{"n_kv_head": 4, "extras": ["capped logits"], "init": "trunc", "init_std_up": 0.0515}
MLP neurons of a small language model. Each row is named by its layer, matrix (gate and up: input weights) and neuron, and shows model dimensions 32-159. Each number is 500 + 50 x the weight over its row's rms, rounded and kept within 0 to 999. Numbers have three digits each. A neuron's up and down rows have the sign that makes its largest values positive.
Before each neuron's rows, "fires on" lists the tokens most often at its 100 highest values on Wikipedia text that the model never trained on. A number after a token or word is its count.

fires on: "w" 25, "p" 19, "W" 10, "l" 6, "ow" 5
L2.gate485:529446552516587467533448508516568475489449446482468535602466550492574559545568459532461499537567531425542420557436494500535519431458468609501415447610523463522438465490449542519454524477484419465516557406417458528493554368495478541481533517555528580586415491421515465510450582561460401521506526519516544476550610459573430531501427478425400453434501546531554549485597538450452462431459
L2.up485:473573462454634388507482598422416441483425550496471475564515526492534502574452541501516528497501536495552526507499415546494473518439530561530488577479528412488582449494501504600401541473516528513474518507512567565456491489524559537532493506500539446477494512502507391386524574494448484552483548513422446420466500509435549432557570527540452485483521512530457480552552516516443490431473

fires on: " be" 26, "land" 10, "ain" 8, "lin" 7, "en" 5, "ra" 5
L2.gate153:547444485469453442513504550505439543545469453481559525506433456464482467489495608546480442623466457575514500475532510522538513431474507544553498492502548514531402454511508571512548522491498542523391430403463431519536580513483504509534579485466463519510495522501507467501512516544580447562417503427544467559438501415441506520547511423463528472535508440515593535471499537433522434515538
L2.up153:459494521413492471526568473490474581530526513465509409483492494575479489498531530435451456565554544472605477446492497441530457459545524517512364520496519527568449463539499572529501567507462532464458519562619492544437451584546442472498469539553510519541541601550467441514587544491497423553450476467573581564445437506509436510478485561496479507506507483486463510483513508528500476484560

fires on: "in" 18, "or" 12, "ar" 6, "a" 6, "on" 5, "ation" 5
L6.gate43:489511507571513562544468373546443534582501466542607513493580562547504548488460531585423569553443507557450565544502455506542464499401570467494505518520591505470497538484555455558502469547501485498520497497437522583464515487456467465615501550445488431543540539438544604472427465480501518520551465502542503591468502541535541514521450439382422510465481558451499427461548564568475425475545
L6.up43:496451488464538528383453512531529506477565457557535494488524523504480414418505530500450547500535474455487427492511568552536522506438459567517474462544544495475439550537460487527531600430442417501524378421519538527514492466480513379421550565429455524527503428466519404596535507574526408542457443593467495541465587518493479581482583391445558491437536600504484474530529533497531486511468

fires on: "'," 27, "'" 11, "ut" 8, "f" 7, "ow" 6, "w" 6
L2.gate291:365514519459537413503495481493424462447539545512482608495411441540528488513507474436542507458452532478480463527524495546483506468585442488453484377498475439502465460499525544583527467477476538392493540499562511482520499469494508410448517448476612491544519385535392493510498520426476478488590480585477549466533498407520535504587414508378529482414526503490529469442458570477619531461524
L2.up291:453521479408548534521447416412485509487568434476455568484442464480514505470500521526446509513501482550478495514529451556532473436529524466466429517505557556526514548494521512472480556412603504598520463562528619560493490527481496537477450446447539419595514438516463460457379505572383486571457497471452440503479507478458573513571549569486654477446564519494437523487455531462434465490416

fires on: "v" 16, "ro" 13, "al" 11, "oss" 10, "b" 9
L2.gate468:554471501519660456483454499537486518496495461552439529420521487580545460510527560536481495551511504473456524415411574405568505520582452574539466491455513483455497485547515471548469498525512438606539456566523426568571505583608526559491522475489608494469553561526544496467579561447539566532544395486479480532466537459482556481447514504474514484495503611505488527479573442508422542491459
L2.up468:492470495459534425579521472490587507546522521528487519438464540460468498530474451599459524468433492412610488456460552431490573433543479485479563502474469436432419504501586487522463504578528528546531509598419447514501470415515551448484465451457490391528498455502550487433499496540528511531552498440567471505539499542496554498490584497554537574463492473546525401453442436521447553498565

fires on: " |" 23, "op" 17, "ier" 9, "ing" 6
L2.gate102:436493502487551447484454549546551587558482563537470486582546537485418458518440551459466468546498432583527523532541534534570509511531620460416462564423564504483413530525475520466487523575526537584517412500539536513513499447490553687500502559487540491474580516538531481515435603529428522537445459468469544451508455430446497498485561486563557482514454505497542481541471447522542476523436
L2.up102:463561551573461437421451479507512505539487490485392517547506512571486514512540514497460519438502512570451455497502480515566487453646499477462488552535419406445466520581448570620580564573524401466529465563505473554420557542522534491511530512404532534477426487560538551600602476548493462534492512577506490532484535519392426592540568436505524447542486457461493519537431526527551461576495

fires on: " J" 22, " l" 13, "ir" 10, " j" 8, " r" 8
L6.gate414:535535414498404536548483491395452438520483537539513481475506529559499552583476433448467534488570476494523481510538508517575479524485544404543527518532513520607504469493473524480461457484550616508473455453548505469404540438502412579544534411458516580477518502547462527507411412480587514538520507448512422541504449485583533493583470499487588570467508530429480640396536472591467529547462
L6.up414:544538386464527543467438477475438557587463451479520438590563414531408556532436444550478530482446498466480498534559528459498515430595513432522488428562460532444484440526517578513551466479535554474525508520504517487494530430586471473515487535430448489467465435492539486544459506537491559452473563486547557534394611574592484471467565582504561492567497472362484542477469523440471555542561

fires on: " Pol" 21, " comm" 18, "ol" 8, " Alex" 7, " pol" 7, "b" 6
L6.gate402:450537565589587523588544451527464483505512452574486423385455495536491477479428457563472474593440452479471581511533510472623531452459451451580411398456507446423524442494478406496562455490496446492529558449459511493505487491516497527574516478538559573549492495526536402535487529425517442522472549452429436527523433524562450454584535507519483378521448489540492442507492569410549533427493
L6.up402:403500447511575475617592473482533508502437486608520479429577477456436518474406441516465455546472480522547589502459496467479588519500565495521447484399528395463439488476437418530531503346512465499500428521488499566496540541516541530482460581468518562520471519474517458493476536454563618478404520445488442572557444441450552440561538532454435461522486538432446533462511564610516618473549

fires on: "e" 25, "i" 14, "al" 11, "ro" 11, "ing" 10, "ar" 7
L2.gate455:552533442543526529390545586461500459541545358471473476476440502493576481472530594523477509436605448568333546445501482425518463521465467534522461451628542477520501538460458412416458394525497546454421569424542563479457433571548498507504524404503515508601487499506531479515509510498472537552494476398472576569471468435616498526422576473509528540475465628568567458469484523579556465487531
L2.up455:479529513448534416408541567476524438457525561415478532485400575498601517494449463577608476535505485507503554548468413511545610451501428533506529494520566465428367453395551430409503505546537473573510506658488521484534410521436510545481537539500524596552552543489551463494528458549576504494525510418481379570509474515486463556475528500482508488578455551551558432507510516528515445411479

fires on: "ing" 21, "im" 10, "om" 9, "ar" 8, "it" 5
L2.gate249:542493456556445465511482548536488466561512475503399488553508542568548547464434591484485419491581554409541474478448494432456614440593483623580545416466478491437479410573482359505458497506459432474436576501556509488523537460545569512499402485442478541439563562488498442524405538474534513556474490526516482512490511452465478491448410472551504505516401479499488450526439535480504389526575
L2.up249:499453520462411642516500438555536511506538505572426543434516461591535448505470558533509454512449547431485459619571557503472548519509466565456525447419459491445436469519500485559530535561453494508466448394445540458493500478528597415429524532573522510490564459461538504478456467379493563510522562400495514430563514459520527443553514458470525549453532496472405450507590522460489497521467

fires on: " am" 14, " com" 10, " sup" 9, " es" 8, " Com" 7, " Al" 6
L6.gate61:515461510463503587420503507513490561555448528555404531586552537474484476557487569538501447545491557539453584417585562539491421483472518449470549504421485436431514524412567475569492408573506441518511431528610537512488456469498555448520460563451516456509569502473526516536487517474506508535520604511483639534598504489581490482541478490503508549494458529490402512474556594504514473504533
L6.up61:502442562496566444549534488506476453510551561642495453559435534553498511445538512601510418480531418456492494577485517608532485498534541505474491489574586512504508586506375438537477568434582466506432597504543499605532517447484476571570403437549476479582429459508458468530554493459543499616604536469530513528484516465493455499502477469416427568500429548514528505490501503543588465532584

fires on: "-" 24, "," 18, " of" 17, "." 6, "TA" 5
L6.gate671:526524555460541531523598557540466537447425492598493558411588610486408438503491441434607570508519509549439417478467496540574465514489495480459520576516495491526551464479491547444511402517529520497496549473513571498516548481552500465420559416373441477479435456494470492460479453446553584533576482428524573572507576532562388523481445514553514592492497628478509498466471547466452562490475
L6.up671:526559531444453457502484567529534420504477479663399492428556437611448552435529467498535546557507471484462478489422537480558516482455497467494611510470418505511488496483538501466508431491473484472575464471650519516526495505529493488512463466473481603437498470544514499455421535452477448473451537502562506565485557481516408451426562437521518583503432518350480488574482505552507474538526

fires on: " B" 35, " G" 11, " C" 8, " R" 8, " S" 8, " D" 7
L6.gate220:543519519470593496398501575498481490513483550492437457409577556453438552493472464470477417442469478537559528526588488458427599466478608466474536441589526545504447602470474513568458514499553423484501465512427465435530553498507509545458446447513495569468513529431449442494478628383391440464460564416481511601530547399537428553422491547539512559538506466532505477519486521462449577459449
L6.up220:562512456446489541441449479489415489537424539501519441415434507423595491479453508524515450504512507513437527412550524488532422483488590480499450463508435522477498573460466520438427445442534452534507536550470439435503501561548544588488490469465508503527384489437506371498440523573447604476481478474513489567509469504547560502494476534493500551499452483483543456551565423522554548503404

fires on: "," 52, " h" 28, ")," 12
L6.gate113:566467461507465521451518517433525511543418605550366513433473461438492485555517497628515545428524372475450487490389606519537495458478495486518504501448556471569494504460530485417457445469496433518535564506521536502497491484426471549410398491580496521434455418559513498461475516567563473425519493452542489484491519549535519529485486560587580483520556580518512437546559423483406537535435
L6.up113:599558393554433559533557599465494539495468529576474396458433411479496464531513516443564530497493532532470519523534590476511455487498484461430519489463465501511611500573562607438536475415481435507580503465501554480501483498488505503448404505453459469560490486455549512473424508418544412563515509488561500479514493395452451551381460559560492482560463545457622491584516516507563512509484

fires on: " D" 25, " music" 9, " Ch" 7, " G" 7, " sing" 6
L6.gate656:551509502516443525484568588403545460529545589520545423486491511526456483519534509521513585571604452506478559508577497591462545506531531476399557428513570473499459585517510467557413454520529450522549390404474541419460516532521509528490495578503522535514402578489532390485500599469503436478567475486593512497511458505505451592480546513449574582480432423425444409397545522547549544514429
L6.up656:513542485443532480399510528442523536496477512494494476513455546602574473556502543433523534513398401468451463570497585489526506536541527503533464487410449543550499530434479469536541530532586493522482469401543464459530548526484457488556422532496443569473500457533513376492453497490473517466486446518556480535501521428479510497478491461511506523594661581524388523554544497577549514445453

fires on: "l" 28, "w" 16, "if" 9, "c" 6, "ail" 5, "ro" 5
L2.gate99:474387590482529609409542536473613458573421440599475522469413556578495564458397442459481501422538515512484528434451472484531546448481539504617500411521550498364415501541429493472514418518550471475556470440531538561516523452488577487443440467545508480466452453442447513482519493433448496614471399536492512529561582520464550472511439546427433534406534542503507474530484528494438437436422
L2.up99:452554631467547544527469498505528492571385483416485483566400501530507499495447521471429499514493533559564411454482521421456501503535535479533432468549429436456451537528511478459477467490517555514522472475534512619533535433454555426486472399527601554409450521423368525535483497488431510552480380494491500462511555566445580580537492546426464554517440476520511480495489525515468405516477

fires on: " C" 29, " c" 13, " G" 5, "ell" 4, " d" 4
L6.gate176:411503524518611444495544453520523403416333495485464404469429567484483541552428449480534488567494528395598514465518530497416495458469498511492487502537546542576526405462485500517401516579501495505505552510491513487503517545567659434492412366528445504457444565569550496492584551544513461526571536477537399486510488423440550502456488481475522488465520481538485537507468471556630445582463
L6.up176:436410552653465424501511526567465524458471504562436480481502504570511559496544488525520456486433455516612505470520475581485573463563408484462502509562537501491506542510442469556583496506460475599505406493452563461556495549491617446489499515484528485554494540471562496457479554498452495533519551553552524526543465522440594550396521500590510554539484491556582491479477487482464575485507

fires on: " Pol" 20, " resp" 19, " pol" 15, "s" 8, "pl" 5, "l" 5
L2.gate273:490509494445514518441600478478428430592441431517546550402487466508564500520447517591568550524495607505506393470473421437466478421555489486440516442576512430484529427459556455483579576504475479502426491464581561460456418378587499497539557478535578575503480454554494497469521504479613505477492509413468475510461512447497560402493523487390459617491411506513601386450452541402479564383475
L2.up273:537388458483468516572512587469497447420557532546410554532516557473459557449466538433409496480464426379577616554512515435460554548485486446458558478543476500550483520497498582491540507516479483506498466492478498478486428433521463424536468480491600536506522419483536501460527509492474537583448505501469437535496533401481503519489433589499428467561552539544534542576591529532500544395566

fires on: "ic" 17, " pol" 16, "onom" 11, "orm" 10, "adem" 8
L2.gate385:533573495510449463467600343605482438660489462564565522517482512492483557414465448428545543574504517501531487436528541472537424395550515533483527459470506495499571502636529517566552626404444588440518539406532520595484507524572601446499478487570597524498453461469412497426520516573450451598531427577494555483516520479464492570472498529478502489453504495479566500531517426515497557511513
L2.up385:543556500473591470465446487502501485445496447408535632548499578418494577571490547444509528499514474474564491582502462526448564547570480449480453506529439429374479493460586504419522599462492528503454508516544497577471489529444514447586556542485476458468461520554413495505582465467523515441499533447484436424538493389564568522373504547478533516445583416539544540493575507526522489536554

fires on: " gen" 20, " var" 12, "f" 9, "or" 8, "en" 8, " Cor" 8
L2.gate684:460522483427484496539474517418466487380476521542529515575387475463487480470368539413493427588484515525475485457525501521536420550502559521516435527506506576586433583577429545426570475490399543462556465542460583611475493390498585447538559499526514498449572509544506476449552478530434494439543502442551541533456511496564438470464479518459516538541527390562574443498520463501503451553561
L2.up684:446499529531402522557507506478617518536431476520494515534526313535500413582563488554608544505524481391492449495589469500597401503471515454566514432505548504486512479602602433455547600430530483551460513536513448502525512503593522455497506574507438522543524456464575471443496582531484575547515509531513528463527594464549520533447515457466533510479516562501557478524504402543473518518569

fires on: "ent" 57, "or" 15, "en" 5, "end" 5, "ar" 4, "on" 4
L2.gate691:443560488519521502498521523484519496533439537492507521519456392583518494472428542501525492510573485567466519524497470511496411455530536420476415495510419546458426608484388462587447515565489452497496450548518535482484401595541607488548438570509549459452508487528433462521507490507497448486560478592492516524504405538450455556434558520508605520501402544408525538474481530443443514516475
L2.up691:392522521566431509584435531491492492533509606499535500543440424570518495433478564465525592467494549501497492528502454494583407561448496467496443443548475502473503525556489465563469543498465385448429482601540483484495485517512588495496387527480500503544463515492472575469484491468532488450563483565442497453567533513464483467495506452560548476566483516478427518541481500552515471454577